config.yaml
d_model: 256
norm_eps: 1e-05
rope_base: 1000000.0
bias: "none"
init: "uniform"
init_std_up: 0.0501
init_std_down: 0.00511
optimizer: "muon_variant"
grad_clip: 2.0
warmup_steps: 200
decay_fraction: 1.0
batch_tokens: [8192, 16384, 24576]
doc_mask: false
MLP neurons of a small language model. Each row is named by its layer, matrix (up: input weights) and neuron, and shows model dimensions 128-223. Each number is 128 + 24 x the weight over its row's rms, rounded and kept within 0 to 255.
Before each neuron's rows, "fires after" lists the tokens most often just before its 100 highest values on Wikipedia text that the model never trained on; "fires in" lists the words (lower case) most often at its 100 highest values on Wikipedia text that the model never trained on.

fires after: "b", "il", " B", "al", "od"
fires in: "february", "building", "built", "modern"
L5.up80 [117 124 194 110 148  86 114 111 143 120 118  93 152 176 169 156 153 125 152  99 138 123 119  95 121 164  87 130 148 154 117 117 128 157 132 111 159 120 119 132 134 136 143 102 131 120 113 117 132  85 149 152 131 140 120  78 106 143 131 114 140 152  84 114 141 113 133 112 127 115  98 123  68  70 154  97  75 121 133 107 114  98 161 172 133 145 150 124 149 128 137 154 128 136  99 116]

fires after: "ou", " al", " c", "y"
fires in: "also", "would", "could", "are", "came"
L9.up451 [125  79 150 108 121 140 107  95 155 117 146 124 132 110 134 129  94 138 121 123  99 117 104 110 112 110  96 160  95 132 105 171 122 138 151 133 107 150 152 151 138  80 125 167  94 119 101 152 120 111 133 149  84 108 116 129 136 160  92 134 184 170 115 103 109 105 149 134 138 141 152 138 130 145 132  99 174 135 129 140 157 106 116 141  95 110 122 120 107 146  79 146 133 130 176 116]

fires after: " b", " be", "w", "ent", "ot"
fires in: "before", "building", "between", "eventually", "built"
L5.up588 [131 130 134 108 141 106 104 147 130 102 158 137 135 123  91 104 105 128 167 105 119 145 141 138 143  80 120 109 153 146 166 140 144 141  75 114 106  80  91 107 109 158 130 133 140 127 120 119 127 147 138 111 145 142 104 155 147 132 121  77 136 128 178 110 122 118 127 170 126 136 150 175  80 134  92 114  70 129 132 110 115  89 108 124 139 140 135 165 112 112 121  99 170 141 122 167]

fires after: " A", "qu", "a", " a", "i", "j"
fires in: "american", "squadron", "air", "america", "average", "major"
L6.up156 [122 127 127 124  97  83 165 140 158 122 123 107 122 114 136 157 128 107  99 113 144 175  88 140 127 123 139 124 142 119  61 154 130 116 103  83 143 146 125 143  93 133 144 109  95 110 101 142  92 183 150 171 106 123 146 123 115 145 167 125 143 140 159 140 107 144 121  74 154 119 143 125 116  86 143 131  95 133 142 127 134 145 185 127  98  67 147 180 137 116  91 164 165 117 117 125]

fires after: " m", "an", "om", "ver", "t"
fires in: "most", "many", "several", "some", "other"
L5.up452 [115 127 104 148 123 162  98 110 119  98 136 131 159 106 129 108 157 125 104 121 131  80 134  88 130 147  73 116 135 112 108 106  71 136  89 112  99 177 116 128  99 125 140 153 145 125 102 135  98 132  90  87 148 114 150 111 129 130 148 119 160 156 136 169 130 128  99 184 101 128 124 111 109 114 138 169 147  79 159 142 106 100 148 104 151 166 135 181 122 147 151 129 131 137 118 119]

fires after: "nd", "f", " n", "an", " o", "es"
fires in: "under", "after", "over", "despite", "cannot", "never"
L5.up900 [104 132 109 146 165 114 170 132 145 138 125 139 126 124 113 134 144 120 128 164 164 128 144 146 166 154  77  94 133 171 118 147 138 117 112  86 131 110 138 166 148 103 151 116 114 136 118  51 150 160 135 119 157 152 103 127 143 139 118 174 158 119  91 141 175 124 131 135 146  99 104 130 107 157 128 151 146 119 125 139  80 117 135 144 112 140 113 132 106 155 118 118 132 132 114 126]

fires after: " I", " wh", ","
fires in: "it", "which", "that", "who"
L5.up145 [103 111 126 156 169 144 145 144 119  98 159 159 122 132 130 127 124 149 143 111 116 159 106 114 124 137 147 142 130 133 114 141 131 164 178 126 148 120 115 145 149 117 135 170 106 138 102 156  80 117 158 171 108 144 128 137  94 102 137 102 147 118 126  57 149  95  97 181 166 122 106 127 110 129 106 112 153 110 112 118 158 141 122  96  81 125 125 145 132 116  78 127 142 140 149 101]

fires after: "p", " w", " r", "n", "v", "w"
fires in: "championship", "win", "won", "champions", "championships", "round"
L5.up757 [113  87  88 110 146 144 151 151 115 125 128 123 113 141 149 131 133 110 152 145 156 130  95  95 132 130 154 143 150 133 114 110 103 123 119 104 121 113 130 141 131 101  96  91 146 133 130 133 132 124 119 103  98 105 131 140 140 146 144 111 136 117 161 118 130 154 124 131 147 144 101 139 121 109 109 118  81 132 128  71 141 104 142  86 154 144  86 152 161 129 169 149 130 124 128 108]

fires after: " be", " n", "e", "en", "al", "iv"
fires in: "being", "been", "not", "university"
L5.up290 [109 112 147 107 125  96 101 159 141 130 168 143 115 143 182 128 139 124  95 110 127 116 156 109 100 109 144 139 104  86 184 169 123 139 143 158 111 125 128 138 121 127 150  93 108 145 162 125 114 135 178 136 133 104 102 141 155 127 140 108 163 170 125 165 126 121 174 148 121 124 156 127 104 138 175 144 123 114 133  87  75 143 162 109  97 121 120 126 129 125 153 153 113 121 158  81]

fires after: " o", " in", " e", "ro", "ter", "th"
fires in: "other", "into", "others", "total", "although"
L5.up970 [108 115 123 159 177 102 129 101  96  92 129  98 138 142 138 137 113 118 166 148 113  97 135 110 128 182 114 121 160 128 109 131  94 137 118 144 105 106 144 110 134 127 112 160 142 125 149 136 100  88 163 133 101 142 134 167 137 105 106 145 128 161 137  97 135 126 120  94 128  99 110  93 128 192 150 159 129  95 136 102  71 173 165 139 146  82 126 123 115 119 127 107 139  81 129 113]

fires after: " Un", " ", "un", "-", " in"
fires in: "united", "until", "una"
L6.up796 [128 130 132 141 118 159 118 121 112 161 168 130 125  75 134 119 132 134 120 115 149 107 132  99  89 110 161 160 121 152 129 140 118  81 146 146 119 105 170 133 112 123 160 156 114 159  95  97  85 143 115 134 139 134 119 148 127 140 111 152 145 146 122 148 131 167 137 126 107  93 160 147 151 108 134 132 133 172 137 185 124 105 116 173 156 152 118 121 176 140  85 137 143 101 177 163]

fires after: "g", "t", "ep", " f", "ab", "p"
fires in: "september", "august", "found", "angeles", "october", "rehabilitation"
L5.up161 [ 67 140 113 146 116 114 111 119 167 131 127 111 139 106 135 146 128 129 127  96 131 118 156 100 141  95 170 136 161 167 152 167 138 132  91 139 154 102 122 131 121 124 141 104 125 159 136 160 102 106 121 126 138 157 159  98 158 121 139 115 138 110 148 132 102 167 160 122 157 182 151 147 113 142 127 124  79 127  79 126 145 140  92 104 134 130 116 127 171 126 129 112 100  72 161 121]

fires after: " f", " F", "end", "est", "F", "o"
fires in: "film", "of", "to", "films", "for"
L9.up367 [157 125 103 121 153 132 147 115 118 134 132 104  64 118 112 164 108  90 106  90 126 140 137 151 131 140 144 100  52 105 155  89 146 148 153 156 123 126 126 113 130 132 117 119 124 156 113 139  96 145 105 121  99 132 107 155 113 120 110 127 157 163 116 104 112 129 152 104 150 125 126 126 111  41 121 114 110 147  91 125 136 162  86  94 135 121 162 112 103 132 122 104  83 111 122 132]

fires after: "et", " b", "ro", " pl", "ou", "b"
fires in: "between", "built", "building", "place", "based", "brother"
L8.up681 [104 111 100 162 134 159 138 108 140 141 158 111 114 145 129  99 124 114 132 138 144 129 131 153 125 136 121 110 115 127 125 132 155 135 136 170 106 134 102 110 127 157 107 103 150 129 136 108 101 119 100 105  92 110 115 137  93 130  79 143  60 115 136 176 120 143 153 132 136 108 131 165  52  61 121 143  75 142 126 131 141 138 116 156  96 153 147 121 134 107 144 118 130 171 101 117]

fires after: " o", "ou", "l"
fires in: "other", "southern", "now", "following", "others"
L7.up940 [144 145 139 100 141  61 137 123 156 155 115 142 128 187 170 131 156 118 173 137  98 120 145 104 124 145 147 130 141 141 106 148  97 137 166 108 161 115 167 127 139 132 140 128 105 115 135 182  76 142 131 142 107 183 116 155 127 143 150 112 134 124 128 150 146 127 164 158 103  98 152 134 103 180 103 140 165 106 101 138 146  95 135 166 112 144 161  78 120 127 135 101 108 135 110 108]

fires after: "c", "ur", "ec", " N", "our", " con"
fires in: "record", "recording", "recorded", "records", "urban", "tournament"
L5.up980 [ 95 132 131 157 140 122 193 137 147 184 131 127  97 125 104 125 121 113 121 130 103  94  94 110 131 184 116 161 169 106 160 119 114 118 128 137 127 141 118 119 188 119 141 133 131 139  93 124 108 122 115  91 113 141 108  99 120  98 153 117 118 130  86 129 116 181 165 108 126 104 136 109 107 170  91 101 135 124  95 176 166 141 142 153 103 143 116 122 145 184 137 157 140  99  90 162]

fires after: "e", " m", " R", " W", "y", "1"
fires in: "georgia", "more", "george", "romania", "year", "website"
L9.up971 [131  81 128  85 119 104 136 160 152 163 114 156 104 104 128 142 122 140 120 120 162 155  92 109 172 145 118  95 122 137 146 133 110 158 144 114 133 152 166 121 152 129 133 165 162  87 129 113 147 150 133 178 127 164 126 146 174 168  85 109 120 117 130 123 104 141 115 112 111 157 151 117 172 118 128 154 142 133  75 128 145  95 137  94  94 154 120 112 141 114 101 116 174 119 130 108]

fires after: " h", "f", " th", "v", "n"
fires in: "have", "this", "having", "involved", "anniversary", "information"
L5.up566 [134 127 121 108  97 124 113 110 140  72 103 138  97 149 114 140 139 128 125 135 146 115 135 123 108 110 135  89 155 122 107  85 131 119 149 133 119 109 162 134 126 147 126 125 111  93 111 128 138 112 131 138 132  94 115 138 133 167  87 142  86 101 103 132 144  98 159 159 126 121 150 118 109  84 119 122 145 142 170 105 139 137 143 115 167 121 159 158 148 138 178 149  91 126  88  68]

fires after: "w", " be", "er", " n", " or", "e"
fires in: "between", "before", "term"
L9.up586 [103 104 109 125 159  81 108 164 140 155 137 123 105 109 113 117 155 124 128 102 156 138 158 133  86 134 118  97 156 136 139 178 162 141  88 143 164 128 111 114 105  89 131 133 158  83 124  99 138 127 123 117 159 124  90 128 158 116 124 126 124 153 118 121 120 152 165 134 150 118 151 127 138 142 167 137 111  95 147 160 147 122  90 111 176  99 158 190 117 159 158 158  95 104 140 102]

fires after: " J", "b", "r", " D"
fires in: "february", "january", "july", "december", "october", "march"
L8.up560 [ 79 130 182 127 176 138 130 110 178 147 134 110 141 144 128 134 132 149 131 126 134 126 127 102 125 155  90 126 156 104 119 142 112 132 130 137 132  94  98 125 119 135 145 132 155 139 160 115  85 132 136 119  89  79 117 116 122 124  99 154 164 130 112 151 136 115 130 107  96 167 105 140 128  77 148 134  95 110 123 136 133  89 138 143 112 151 150 124 155 148 134 150 107 195  88 123]

fires after: "ch", " ch", " g", " Ch", "us", " J"
fires in: "school", "games", "championship", "champions", "tusk"
L5.up56 [125 102 128 111  99 134 157 200 168 118 176 125 101 137 178  84 110 103 124 130 163 141 113 121 131 126 112  92 161 106  96 101 118 113 104 106 126 159 157 155 155 112 161 136 157 110 129 134 128  95 111 134 130 128 115 126 176 114 150 110 136  94 159  84 125 130 134 163 126  94 132 119 109 140 112 110 111 168 137 169 141 118 162 110 153 125 126 127 124 121 115 126 125 166 116 126]

fires after: " ", "un", " m", ",", " f"
fires in: "until", "years", "year", "they", "more", "moved"
L9.up243 [130 132 141 131 125 129 159 136 108 128  99 144 135 110 129 128 120 106 102 163 162 133 154 138 125 169  93 121  87 164 145 127 137 132 133 150 127 120 115 153 134 114 144 100 104 132 111 138 101 139  98 161 136 146  98 116 122 125 104 111 121  95 132 147 137 116 118 111 125  85 161 135 103 104 149 124 119 119  94 150  93  99 133 127 133  92 108 103 176 144 136 124 138 148 121  88]

fires after: "h", " th", "n", "p", "v", "os"
fires in: "this", "those", "tennis", "development", "https"
L6.up154 [138 134 136 145  97 164 100  99 123  95 141 106 151 173 103 139 137 131 152  97 109 115 145  97 133 134 142 162 118 114  92 116 151 126 151 142 116 116 145 143 118  78 101 122 128  87  89 121 132 148 172 180 116  87 150 164 110 126  88 118  74 113 108 117 109 120 167 151 128 120 124 125  93  99  96 117  73 111  93 170 108  99 156  97 133 154 132 133 137 119 116 146 109 123 152 115]

fires after: " f", "f", " b", " F", "v", "b"
fires in: "film", "born", "performed", "films", "performing"
L7.up1003 [ 84 150 146 126 128 122 155 130  96 144 143 134 125 101 129  64 108 123 136  97 166 135 160 136 130 119 155  71 113  98 131 145 119 134 172 170 135 140 138 106 116 126  91 129 176 144 173 152 128 114 127 126 108 145 143 148 139 160  97 142  63 167 107  92 106 162 136 159 121 127 148 132 158 145 153 122 131 129 144 129 140  98 105 114 117  79 145 114 108 166 105 150 102 135 130 113]

fires after: ".", "\n\n", "\n", " P"
fires in: "however", "his", "he", "in"
L7.up984 [139  80  97 141 117 126 115 107 125 146 126  89 113 120 121  93 130 117  83 141  78 159 151 104 107 103 176 145 136 173  86 109 105 163 104 140 123 151 146 136 129 116 133 132 110 109 107 144 170 128  98 140 139 169 152 110 149  86 142 155 140 123 166 125 107 176 102 136 161 127 122 148 163 107 139 101 157 117 158 115 180 114 146 117 137 145 157 129 129 133 107 113 144 168 131 149]

fires after: " h", "ou", " al", " s", " wh", "g"
fires in: "has", "would", "also", "signed", "which", "he"
L7.up835 [111 128 136 122 123 145 107 145 142 185 151 158 142 132 145 130 147 155 133  83 149 172 124 119 131 104 135 149 173 141  59 112 123 145 120 124 122  83 124 141 146 127 105 147 140 156  79 147  96 137 139 146  91 138  70 121 127 116 119 134 143 150 137 149 151 133 168 149 125 101 115 120 140 110 139 105 149 158 144 110 157 166 133 136 118 141 121 140 158 124  86 131 117 133 120  96]

fires after: "et", "th", "g", "r", "u", "p"
fires in: "between", "began", "athlete", "athletics", "brought"
L6.up845 [126 145  99 135 101  93 117  74 107 121 145 153 115  98 113 121 165  94 101  97 136 101 107 154  93  73 153 184 145 137 100 130 122 142 141 146 144 166 158 165 120 139 117 138  74 152 155 104 142 142 139 124 146 152 145 132 150  83 108 126 102 139 127  98  81 151 174 117  82 111 103 114 130 158 122 134 127 165 134 173 113 122 140 124 110 111  91 109 134 101 153 141 113 136  78 128]

fires after: " wh", "i", "he", "h", "ot", " A"
fires in: "while", "which", "and", "what", "where", "both"
L7.up83 [151 107 155 117 133 128 143 102 162 126 109 117 125 125 118 130  99 156 149 161  59 167 113 121 113 117 145 137 159 162 100 123 133 174 158 176 132  92 144 147 130  95  90 183 147 158  61 119 143 147  91 134 155 138 172  97 125 145 107 132 173 133 113  98 121  87 131 154  71 103  97 157  92  98 126 153 110 138 191 165 138 116 138 138 150 146 138 161 151 129 139 160 177 119 103 123]

fires after: "it", "om", "ver", " an", "or", "es"
fires in: "united", "some", "any", "free", "every", "world"
L6.up764 [141 103 119  93 150 122 156 155 132 132 142 135 181 133 123 127  97 140 120 111 103 113 169 144  96  91 105 125 136  91 116 138 133 131 117 107 109 135 105 118 148  97 124 102 125 104 144 127 123  86 161  98 128 123 117 126 162 120 121 147 137  92 146 128 137 113  64 138 113 198 131 104 107 100 137 147 127 150 186 102 136 121 120  59 124 112 116 127 120 162 119 174 133 155 103 126]

fires after: " I", ",", " is", "s", " that", "t"
fires in: "it", "itself", "its", "issue"
L6.up373 [136 130 126 121 149 109 156 116 127 100 117 122 114 126 163 109 161 144 116 144 110 140 142 119 104 149 125 172 148 103 163 164 137 177 144  63 136 119 122 138 117 149  73 100  82 121 112 133 122 157 143 158 167 127 128 167  94 129 120 148 155 119  90 117 136 143 110 162 132 107 128 127 152 107 163 127  85 123 152 127 162 153  96 137 106 111  93 125 142 109 128  91  97 151 129 107]

fires after: " the", " it", "3", " is", "os"
fires in: "their", "its", "the", "itself"
L5.up555 [109 128 109  60 113 139 142 136 119 134  91 125 127 127 132 142 140 141  81 123 130 110 138 159 117 116 122 143 180 114 140 148 126 114 156 110 126  93 111 109 149 110  94  69  86 137 119 140 142 161 194 105 139 131  97 144 166 116 122 137 144 146 160 106 142 139 147 124 126 139 142 168  89 148 117 165 126 143 127 108 100 128 156  97  98 162 129 168 138 113 136 163 120 102 123  75]

fires after: "et", " be", "e", "r", "he", "t"
fires in: "between", "beylik", "beach", "sometimes"
L5.up633 [173 137 107 138 154 117 137 144 139 122 170  94 144 109 114 162 128 135 129 132 142 147 103 152  99 106 130 130  99  98 124 172 146 122 129 175 118 161 139 157 103 123 119 162 168 110 150 126 109 149 177  94 155 133  86 146  93 104  90  86 155 121 133  76 100 132 156 139 111 124 166 158 131 112 130 149 127 109 157 156  90 167 151 106 125  80 166 136 120 133  88  82 171 110 136 121]

fires after: ".", "e", " A", "al", "ent"
fires in: "in", "however", "as", "instead"
L8.up698 [126  89 125 106 158 120 104 146 125 121 112 124 109  84 118 121 137 123 145 126 124 141 163 131 100 152 119  95 137 127 110 155 168 144 171 129 125 148 169 186 169 117 105 176 116 105 151 132 132 113 119 146 144 121 150 100  88 145 109 127 144 121 142 132 121 118 125 152 154 126 124 143 193  65 200 126 136 140 168 119 159 139 149 117 131 106 130 134 133 139 111 124  87 120 111 123]

fires after: "f", "b", "an", "ol"
fires in: "after", "february", "shanxi"
L7.up572 [ 86 141 172 177 182 163 123 123 149 153  70 125 141 103 159 117 117 160  69 155 144 113 145 102 168 137 129 125 118 160 138 142 135 128 176 124  90 110  99 131 125 115 100 107 111  98 126 143 125 119 146 173 129  88 139 127 142  82 159 110 121  86 135 132 162 139 108 125 106 101 131 100 100 125 149 105 120 112 165  84 121 125 118 132 127 133 135 115 121 155 143 128 164 134 144 127]

fires after: "it", "as", " w", "am", "w", "ow"
fires in: "united", "released", "named", "writer", "unknown", "written"
L6.up177 [163  70 125  89 162 116 148 129 119 139 136 120 153 188 136 141 154  86 144 107 116  98 134 120 136 107 112 166 129 120 129 107 107 121 134  94 105 122 105 122 120 117 104 109 151 154 181 130 115 155 120  98 122 134 138  92 186 119 141 118 130 129 189 127 110 133 127 128 133  91 156  86 119 137 194 121 141 108 143 151 126 129  73 103  90 166  75 122 129 129 158 173  86 132 149  96]

fires after: "an", "ver", " an", "at", "om", " the"
fires in: "many", "several", "these", "any", "some"
L8.up144 [ 94 151 103 142 149 146 134 171 126  97 132 122 153 112  79  95 130 115 161 146 137 138 109 130 127 107 101 123 127 114 110 133 126 117 129 125 114 141 125 137 148 131 119 114 124 135 111 116 114 122 175 100 108 135 170 154 117 107 118 112 135  73 149 128  93 152 114 107 132 114 128 112 140 145 140 110 145  41 151 114 167 108  84 110 126 123 141 151 113 143  87 139 123 103 114 108]

fires after: " I", " wh", "il", "I", "ot", "h"
fires in: "it", "which", "building", "is", "both"
L6.up644 [132  89 131 116 137 137  80 139 117 119 140 123 117  81 137 178 122 173 131 114 140 136 134 144 111 103 126 200 156  96 136 193 150 149 121 110 126 157 130 144 123 109 115 121 147 136 100  95 117 119 125 141 166 134 107 128 118 117  68  66 178 149 129  69 142 121 123 119 117 109 113 147 136 115 165 126 132 146 119 158 141 139 141 171 111 132 127 131 118  77 125  97 156 122 109 130]

fires after: "ed", "th", " th", "ou", "-", " o"
fires in: "states", "although", "three", "athlete"
L5.up342 [ 82 150 131 117 126 137 123 157 122 128 125  77 107 110 105 118 123 117 124 129  82 104 130 160 116 145  99 139 144 146 107 121 111 110 135 110  70 148 112 149 106 125 122 162 149 137 147 133  94 110  91 101 153 179 120 110  93 119  91  87  47 145 148 126  92 120  93 141  96  94 142 102 159 153 111 125 139 119 150 164 128 126 113 136 127 124 165 140 106 135 113  79 119  88 111 138]

fires after: "r", "b", "o", "u", "e", "ce"
fires in: "february", "october", "january", "present"
L7.up499 [ 89 150 126 136 112 148 138 124 110 112 114 113 157 124 136 135  79 120 142 139 161 135 171 165 135 147 147 107 101 117 116 121 129 123 166  88 116  83 140 136 158 143 145 130  99 156 105 125  93 153 152 134 176 110 119 151 170 116 145  95 143 145 140 122 132 156 154 160 117 141 167 121 143 111 144 115 146 151 170 140 112  82 127 125 130 166 144 144  99 157 129 156 108 156 137 140]

fires after: "am", " ch", "ro", " Ch", "ent", "e"
fires in: "championship", "champions", "championships", "european", "champion"
L5.up766 [ 72 104 110 106 152 175 143 152 120 137 136 140 113 125 158 153  57  98 164  99 145 130 109 185 103 150 174  91 144 112  88 133 121 123 110 125 108 142 144 123 104 143 144 115 159 120 110 129 105 156 133  96 142 146 120 188 109  88 110 134 131 147 112  72  94 175 155 115 123 134 146 149  87 117 150 132 132 215 137 163 149 152 138 147 157 157 100 128  83 122 153 148 148 169 134 140]

fires after: "b", "e", "r", "et", "it", " I"
fires in: "february", "members", "numbers"
L8.up645 [101 138 118 144 125  94 107 121 133 149 111 105 179 123 149 127 139 154 136 120 148 134 115 160 117 137 101 156 123  94 104 132  92 109 137 132  93 116 137 142 144 116 146 180 152  87  99 128  97 119 145 110 147 101 138 144 113 111 119 102 154 119  93 145 101  99 108 134 123 148 125 146 108 105 160  91 132 112 174 163 114  93 164  79 143 136 119 126 100 102 106 112 161 177 101 139]

fires after: " al", "al", "el", "e", "'"
fires in: "also", "itself", "never", "re"
L8.up967 [182 141 145 176 126 100 115 142 153 116 115 118 114 132 149 157 143  87 164 107 116 118 104 162 123 153 127  88 150 142 177 119 126 111  88 161  99 128  67 126 149  99 109 153 110 119  98 170 148 105  73 126 135 123 141 122 124 150 154 135 116 130 116 111 107  74 116 140 149 127 116 120 137 131 104 124 127  73 120 154 107 172 115 156 127 120 134 124 133 113 125  90 108 128 114 114]

fires after: "t", "s", " th", "un"
fires in: "until", "of", "considered", "this", "across", "running"
L5.up594 [108  94 142 119 101 139 131 118 165 144 139 153 164 105 145 124 137 140 120 126 140 112 117  91 156 134 137 151 118 105 101 110 117 129 142 127 146 126 172 170 133 132 120 102 159 119 146 165 150 139 104 117 123 159  92 179 156 131 148 128 162 125 119 133 180  87 105 118 149 164 145 122 116 114 104 104 123 118  92 131 114 103 159 111  79 103 129 146 110 174 137 114 129 141  95  96]

fires after: "or", "ay", "art", "in"
fires in: "born", "played", "started", "joined", "gave", "lost"
L8.up981 [110 141 142 152 116 144 120 132 112 194 128 166 121 118  96 140 118  92 119 173 189 189 143 109 109 115 129 128 135 143  96 126 134 127 136 103 160 117 104 135 115 121 182 115 153 141 125 183 109  85 130 144 147 144 116 129 121 124 139 158 114 118 123 133 117  35 150 136 146 125 125 129 122 125 136 108 149 138 144 114 125 147 129 102 111 127  94 117 112 134 140  95 125 116 141 172]

fires after: " wh", "h", "u", ","
fires in: "which", "such", "this", "what", "who", "as"
L9.up165 [145 174 144 152 166 140 157 136 145 122 119 133 105 128 132 154 135 132 151 135 104 122 136  76 122 105 126 148 178 121 127 131  87  71 117  94 103 115 133 161 154 162 109 132 105 136 115 140 156 152 158 144 118  99  84 149  65 114 128  93 133 140 153 135 165  94 123 175 106 111 102 135 146 100 119 151 143  39 129 173 118 116  97  92 146 133 132 122 116 156 129 171 128  98 136 102]